python train.py --n_layer=15 --d_model=256 --n_head=2 --n_kv_head=2 --head_dim=128 --d_mlp=704 --vocab_size=2048 --activation="swiglu" --norm="rmsnorm" --norm_place="pre" --norm_eps=1e-05 --positions="rope" --rope_base=10000.0 --rope_fraction=1.0 --qk_norm=false --attn_scale=0.0884 --bias="none" --tie_embeddings=false --parallel_block=false --init="orth" --init_std_qkv=0.0382 --init_std_o=0.0 --init_std_up=0.0382 --init_std_down=0.0 --optimizer="adamw" --lr=0.00166 --lr_mult_up=1.43 --beta1=0.9 --beta2=0.99 --lr_head=0.00535 --grad_clip=2.0 --warmup_steps=388 --schedule="wsd" --decay_fraction=0.436 --decay_shape="pow" --final_lr_fraction=0.0 --batch_tokens=[32768, 65536] --seq_len=512 --doc_mask=true --train_tokens=300900000 --steps=6181 --dataset="wikipedia_en"
MLP neurons of a small language model. Each row is named by its layer, matrix (gate and up: input weights) and neuron, and shows model dimensions 144-207. Each number is 50 + 12 x the weight over its row's rms, rounded and kept within 0 to 99. A neuron's up and down rows have the sign that makes its largest values positive.
After each neuron's rows, "fires after" lists the tokens most often just before its 100 highest values on Wikipedia text that the model never trained on; "fires in" lists the words (lower case) most often at its 100 highest values on Wikipedia text that the model never trained on. A number after a token or word is its count.

L2.gate585:42 67 74 51 35 26 38 53 32 48 79 40 47 37 48 47 48 55 32 55 65 55 56 41 58 51 51 86 62 51 36 37 26 33 65 56 55 48 73 31 60 67 67 62 42 56 66 33 65 51 56 54 47 54 24 52 50 46 29 58 58 48 63 54
L2.up585:55 57 34 51 40 53 39 46 60 44 35 51 57 41 83 51 46 46 56 46 54 47 19 59 45 45 61 44 43 38 46 47 47 71 44 31 41 58 52 54 25 38 71 73 37 62 46 57 41 49 34 55 35 42 52 32 47 50 76 70 65 57 45 39
fires after: " United" 35, " New" 16, "ash" 12, " the" 6, " |" 4, "," 4
fires in: "states" 36, "s" 16, "france" 15, "york" 14, "washington" 12

L2.gate156:42 41 48 59 49 50 41 50 60 66 62 57 37 55 36 30 46 54 61 38 49 45 41 51 54 39 72 55 49 35 64 46 42 59 44 49 72 48 64 49 57 58 49 48 39 41 31 51 51 71 23 61 69 42 44 64 33 74 50 60 66 57 35 48
L2.up156:44 58 71 57 54 35 47 52 50 72 44 74 47 68 35 54 59 51 68 39 61 65 33 66 61 31 65 45 35 48 37 23 56 46 71 49 71 54 49 28 58 40 59 53 29 39 58 56 63 62 54 59 37 29 28 61 28 72 44 60 56 67 57 44
fires after: " United" 38, " the" 18, "'s" 5, " var" 5, "ond" 4
fires in: "states" 36, "world" 34, "kingdom" 8, "variety" 4, "s" 4, "us" 4

L8.gate432:46 42 68 53 51 37 27 24 60 44 61 62 32 57 67 42 43 59 55 32 39 68 63 40 58 36 68 43 33 51 54 66 50 42 47 60 56 33 40 43 32 57 60 25 76 40 40 47 60 46 60 51 40 33 66 50 76 50 58 36 51 48 44 29
L8.up432:49 50 69 59 38 45 68 72 36 61 46 49 50 49 29 44 58 61 47 50 46 38 70 62 30 47 33 53 61 42 55 52 34 50 59 56 54 44 64 54 68 44 49 44 67 48 59 51 57 60 44 24 41 58 42 44 57 36 54 68 43 41 70 35
fires after: " did" 19, " M" 12, " Min" 9, "es" 5, "at" 4, " T" 4
fires in: "not" 35, "ministry" 10, "mf" 10, "tunisia" 4

L2.gate257:43 45 50 41 50 55 39 49 49 43 38 50 48 60 27 14 52 70 38 57 56 65 38 40 63 58 37 54 63 49 49 55 55 42 27 62 47 44 61 27 23 52 85 66 31 38 57 40 43 67 51 56 32 51 61 23 39 50 60 38 55 68 40 55
L2.up257:29 53 45 58 44 45 46 23 39 46 65 53 32 54 34 43 54 34 52 56 61 52 55 52 52 58 52 59 50 28 54 47 51 61 37 31 45 40 68 64 45 42 60 53 59 50 57 54 67 67 39 52 67 31 56 34 44 27 52 38 50 51 35 51
fires after: " United" 26, " w" 8, " m" 8, " S" 5, "w" 4
fires in: "states" 26, "series" 15, "water" 8, "material" 5, "theater" 4, "saterland" 4

L2.gate432:43 58 34 49 40 69 60 60 52 60 48 51 18 36 64 30 50 59 41 42 47 72 47 41 59 40 43 41 55 58 31 57 43 76 50 49 49 61 76 57 61 52 49 42 34 46 31 44 53 48 51 32 59 64 70 34 53 42 49 36 47 42 50 47
L2.up432:48 60 55 53 41 51 56 68 50 63 48 49 27 46 50 26 57 66 29 48 51 80 59 54 59 47 46 33 57 61 19 46 41 69 64 62 48 67 65 57 52 52 54 48 28 54 39 54 53 36 67 33 56 59 69 33 44 24 41 47 26 55 66 38
fires after: " to" 22, " served" 9, " bec" 9, " can" 8, " not" 4
fires in: "be" 53, "as" 20, "behind" 9, "become" 9

L4.gate423:47 48 46 57 32 43 36 66 42 54 39 65 18 38 70 65 59 68 48 28 56 29 60 48 53 26 81 48 65 38 43 58 43 47 49 48 60 54 40 38 58 44 38 60 51 26 35 47 58 37 53 44 59 46 58 55 38 36 38 50 52 65 58 52
L4.up423:54 55 70 65 69 31 51 48 71 56 62 62 55 48 61 57 66 55 54 52 39 64 49 63 75 51 53 26 57 49 61 57 42 46 59 57 66 47 59 64 35 50 60 56 49 57 44 59 62 51 48 32 53 60 56 65 58 52 44 59 59 36 79 58
fires after: " cent" 22, "ed" 15, " Cent" 15, "ell" 9, " larg" 6, " ent" 5
fires in: "century" 15, "center" 15, "fellow" 8, "by" 7, "largest" 5

L10.gate700:44 31 46 37 65 38 29 51 54 42 85 62 34 63 51 33 38 55 49 30 61 43 55 42 54 37 56 64 49 54 40 61 50 53 32 62 45 33 70 42 63 62 63 50 25 47 45 46 48 49 32 53 25 52 58 44 37 50 53 31 49 44 23 34
L10.up700:40 51 62 45 50 66 65 26 37 39 65 65 56 38 89 48 34 54 63 57 57 53 30 56 56 69 73 49 42 37 60 45 50 44 67 57 79 55 52 24 44 52 63 64 52 64 42 39 49 24 70 38 44 43 65 65 37 52 32 65 39 51 48 52
fires after: "\n" 45, "," 11, " \"" 8, " (" 4
fires in: "a" 41, "as" 8, "after" 6, "at" 6, "one" 5

L4.gate490:45 43 51 57 73 63 69 46 40 55 68 73 63 65 71 41 64 59 65 41 48 56 66 48 52 51 39 49 48 64 33 64 68 36 33 39 69 53 54 56 45 61 84 43 63 34 53 44 65 52 34 65 41 55 33 41 50 41 56 61 71 56 54 65
L4.up490:27 36 28 35 51 83 35 46 60 54 44 44 46 74 43 61 66 63 55 59 37 49 53 42 36 48 16 56 48 58 33 81 53 27 49 43 58 46 51 50 45 37 55 45 59 48 65 63 43 41 37 80 43 68 47 49 58 67 65 61 44 55 41 62
fires after: " St" 15, " J" 11, "’" 10, " It" 10, "augh" 9, " s" 8
fires in: "s" 10, "its" 10, "daughter" 8, "son" 8, "don" 7, "station" 7

L12.gate611:34 46 62 65 61 58 57 53 51 27 66 52 57 53 58 54 45 43 27 39 75 60 64 36 43 50 50 50 65 45 21 56 43 41 24 63 49 44 65 43 45 52 65 65 29 43 51 49 38 52 45 42 43 39 50 62 59 34 60 54 57 48 62 41
L12.up611:49 63 78 40 62 31 49 53 40 48 45 44 41 35 38 36 61 43 38 67 41 58 36 46 47 60 48 29 40 48 41 47 51 64 54 46 52 44 40 76 44 41 38 63 67 48 44 78 55 33 63 21 57 39 48 45 66 44 44 55 57 45 52 38
fires after: " on" 29, " the" 21, " L" 8, " On" 5
fires in: "united" 27, "april" 8, "january" 8, "september" 6, "july" 6

L8.gate120:36 61 46 44 50 47 49 59 43 49 72 55 44 47 24 42 44 61 51 51 52 52 39 44 76 42 72 33 29 41 63 42 57 38 34 40 49 47 75 24 56 75 41 57 57 61 46 71 52 70 64 59 46 32 60 75 45 20 44 23 53 44 59 21
L8.up120:77 40 36 61 46 54 58 62 41 46 39 45 32 47 47 54 42 40 61 48 59 67 34 57 52 46 57 43 40 37 78 67 39 73 36 49 59 59 37 79 35 50 63 55 46 47 41 46 53 53 45 47 54 50 36 42 46 59 45 47 47 35 69 74
fires after: " the" 45, " The" 12, " ne" 8, " se" 6, " le" 4, " six" 4
fires in: "first" 37, "following" 14, "next" 9, "last" 7

L4.gate303:40 46 36 39 50 52 46 44 66 39 68 72 39 55 46 60 58 67 57 31 47 57 49 36 65 56 50 48 38 74 51 48 54 53 44 44 60 47 64 79 61 65 40 37 43 39 44 43 56 48 48 53 53 47 58 74 34 43 42 52 65 64 62 42
L4.up303:43 46 48 45 61 57 60 56 39 55 46 43 55 45 45 61 35 84 54 45 65 68 69 56 44 59 39 37 39 22 44 58 67 69 61 31 38 34 55 43 57 47 48 56 57 51 66 42 53 60 55 47 55 48 76 54 51 35 49 58 25 44 72 56
fires after: " to" 25, " can" 9, " h" 8, " ar" 8, "ru" 7, " may" 6
fires in: "be" 45, "have" 11, "how" 5, "take" 5, "argued" 4

L12.gate329:39 37 54 53 45 57 49 51 62 41 59 60 60 55 46 73 57 47 33 16 55 46 54 46 45 61 67 73 42 44 33 55 51 57 42 45 54 77 68 35 48 79 43 42 39 42 30 50 45 39 52 61 37 44 58 66 25 49 66 58 49 59 77 39
L12.up329:37 64 44 61 39 61 44 24 42 41 41 51 50 75 48 31 58 64 54 43 53 66 59 36 33 50 41 58 59 84 35 70 45 41 61 56 62 41 54 48 42 61 73 36 38 45 71 53 55 36 39 59 50 36 36 46 78 59 46 61 67 63 55 40
fires after: " |" 36, " on" 33, " –" 6, ":" 6, " On" 5
fires in: "april" 16, "july" 13, "september" 12, "june" 10, "january" 9, "october" 8

L12.gate257:66 53 62 41 62 55 50 62 55 35 64 65 62 52 47 27 62 62 41 39 60 59 42 59 67 53 55 42 42 35 36 47 35 58 54 47 48 45 45 60 53 71 66 50 39 51 54 72 61 49 74 53 53 29 41 47 58 28 74 48 59 48 49 52
L12.up257:52 63 50 43 56 60 54 62 56 37 59 52 45 35 49 62 51 49 37 50 38 59 49 38 71 24 66 49 27 67 47 42 46 43 42 51 65 45 53 60 35 53 51 50 41 42 33 48 74 49 57 58 88 35 23 53 56 33 43 55 52 81 29 32
fires after: " |" 33, " on" 21
fires in: "july" 15, "june" 10, "may" 10, "january" 10, "august" 8, "october" 7

L8.gate294:61 45 75 39 47 45 49 32 54 61 63 68 64 62 73 67 41 31 66 44 31 57 43 43 76 45 45 58 54 76 76 36 49 45 50 44 39 32 39 55 47 67 57 34 50 52 35 59 74 68 57 53 55 40 35 64 44 55 46 46 69 35 57 72
L8.up294:45 43 37 74 99 34 59 54 51 51 67 61 32 53 36 59 61 44 28 54 43 73 40 63 61 52 71 54 55 50 44 42 43 45 59 33 49 70 42 76 53 57 33 53 74 57 40 50 41 70 46 66 59 58 64 69 57 39 43 66 31 35 47 42
fires after: " one" 23, " bec" 11, " The" 8, " some" 5, " eff" 5
fires in: "of" 61, "there" 9, "becomes" 7, "becoming" 4

L8.gate592:52 48 67 38 54 53 64 42 54 50 56 52 58 54 33 40 66 41 58 47 44 53 46 50 65 37 34 39 75 54 42 42 48 37 34 51 66 50 60 48 53 58 50 55 26 45 46 51 50 28 40 36 66 61 55 57 27 49 53 49 48 47 39 49
L8.up592:44 50 33 48 54 38 46 43 48 34 44 52 53 74 51 39 56 57 75 48 55 54 40 42 51 56 39 46 71 67 53 55 82 64 49 53 51 41 61 52 44 52 53 36 60 56 36 54 46 30 58 47 43 49 59 67 63 54 40 33 60 58 50 59
fires after: " the" 40, " The" 7, "iv" 6, "ec" 4
fires in: "first" 33, "second" 11, "ft" 6, "third" 5, "civil" 4

L4.gate82:69 40 56 48 57 56 62 62 48 38 59 42 63 52 49 46 69 56 69 44 60 53 78 45 51 46 31 42 60 75 26 48 77 29 34 53 80 36 36 73 43 81 63 31 63 42 62 50 64 44 48 63 40 60 44 44 35 47 64 71 56 68 68 49
L4.up82:38 29 31 57 49 57 62 54 29 66 33 62 68 57 39 86 63 68 54 52 44 44 62 69 23 48 25 76 57 58 47 54 54 64 62 65 33 52 60 59 64 51 62 45 54 63 42 53 43 56 48 57 56 48 35 54 40 52 36 65 39 45 41 67
fires after: " Sp" 19, " st" 10, " m" 10, "p" 9, " wh" 8, "em" 6
fires in: "story" 14, "special" 11, "mother" 10, "species" 9, "whose" 7, "memory" 6

L2.gate578:58 53 63 42 40 59 48 62 32 58 48 48 41 68 27 34 20 57 43 41 53 47 46 47 43 59 46 53 57 69 25 60 59 47 63 50 53 55 44 71 45 63 17 67 59 76 60 51 55 46 27 46 42 49 44 53 32 39 69 52 34 47 37 40
L2.up578:67 56 51 66 43 61 46 68 44 62 47 39 47 51 36 32 23 40 43 43 53 43 61 64 48 49 32 58 59 48 59 58 57 48 49 61 41 54 56 62 40 41 29 74 56 75 57 43 42 58 39 27 45 49 41 53 23 51 70 51 39 47 44 41
fires after: " f" 23, " the" 14, " A" 4, " a" 4, " his" 4, " M" 4
fires in: "family" 25, "father" 13, "local" 9, "authority" 6, "personal" 6

L4.gate629:31 51 65 67 70 55 53 73 66 34 46 67 43 59 56 33 53 53 53 25 68 55 80 62 39 47 56 55 61 51 47 55 16 61 49 62 40 56 61 56 53 65 51 60 71 60 62 49 60 49 49 59 45 40 69 49 51 44 46 42 61 54 51 39
L4.up629:50 51 40 27 47 49 29 54 50 46 46 42 39 54 82 37 38 54 64 50 48 30 43 42 41 51 60 70 60 86 41 44 53 40 46 61 54 36 68 43 40 43 45 72 45 46 50 38 43 57 42 72 50 63 60 51 41 52 64 43 56 35 58 35
fires after: "." 38, " \"" 8, "s." 8, " (" 7, " us" 6, ")." 6
fires in: "in" 33, "a" 21, "all" 5, "using" 4, "an" 4

L2.gate193:35 51 57 45 54 39 66 33 28 41 55 50 45 25 57 57 31 66 45 39 67 41 70 55 41 34 61 66 61 41 35 72 55 49 72 52 48 49 60 45 50 67 65 37 56 50 57 42 57 44 53 52 31 59 17 32 51 40 42 68 26 65 62 37
L2.up193:65 68 32 59 65 54 51 44 45 31 54 48 57 53 58 46 60 34 45 73 50 62 48 43 37 44 47 54 70 40 49 70 66 81 59 41 55 37 49 43 64 49 42 54 32 74 65 64 56 56 33 48 60 36 49 47 51 40 56 62 32 43 46 29
fires after: " l" 24, " L" 12, " w" 8, " m" 8, " D" 8
fires in: "late" 10, "large" 10, "water" 9, "lower" 9, "date" 8, "material" 5

L4.gate680:59 56 62 49 34 51 59 57 27 34 61 67 41 51 59 72 40 43 44 57 54 52 60 55 48 68 47 55 45 54 43 66 36 46 30 36 56 33 46 29 49 57 57 50 67 53 34 47 55 51 79 60 56 32 69 39 54 37 56 67 47 50 56 52
L4.up680:59 57 53 62 51 31 36 45 43 32 48 57 39 61 61 57 38 45 59 73 35 47 65 41 69 54 39 34 38 75 47 48 51 72 45 34 33 39 35 61 50 45 45 43 45 33 33 54 55 49 38 43 48 41 46 44 52 34 69 40 42 70 19 47
fires after: " the" 34, " The" 13, " a" 12, " A" 10, " one" 5
fires in: "first" 15, "final" 11, "of" 11, "former" 9, "last" 8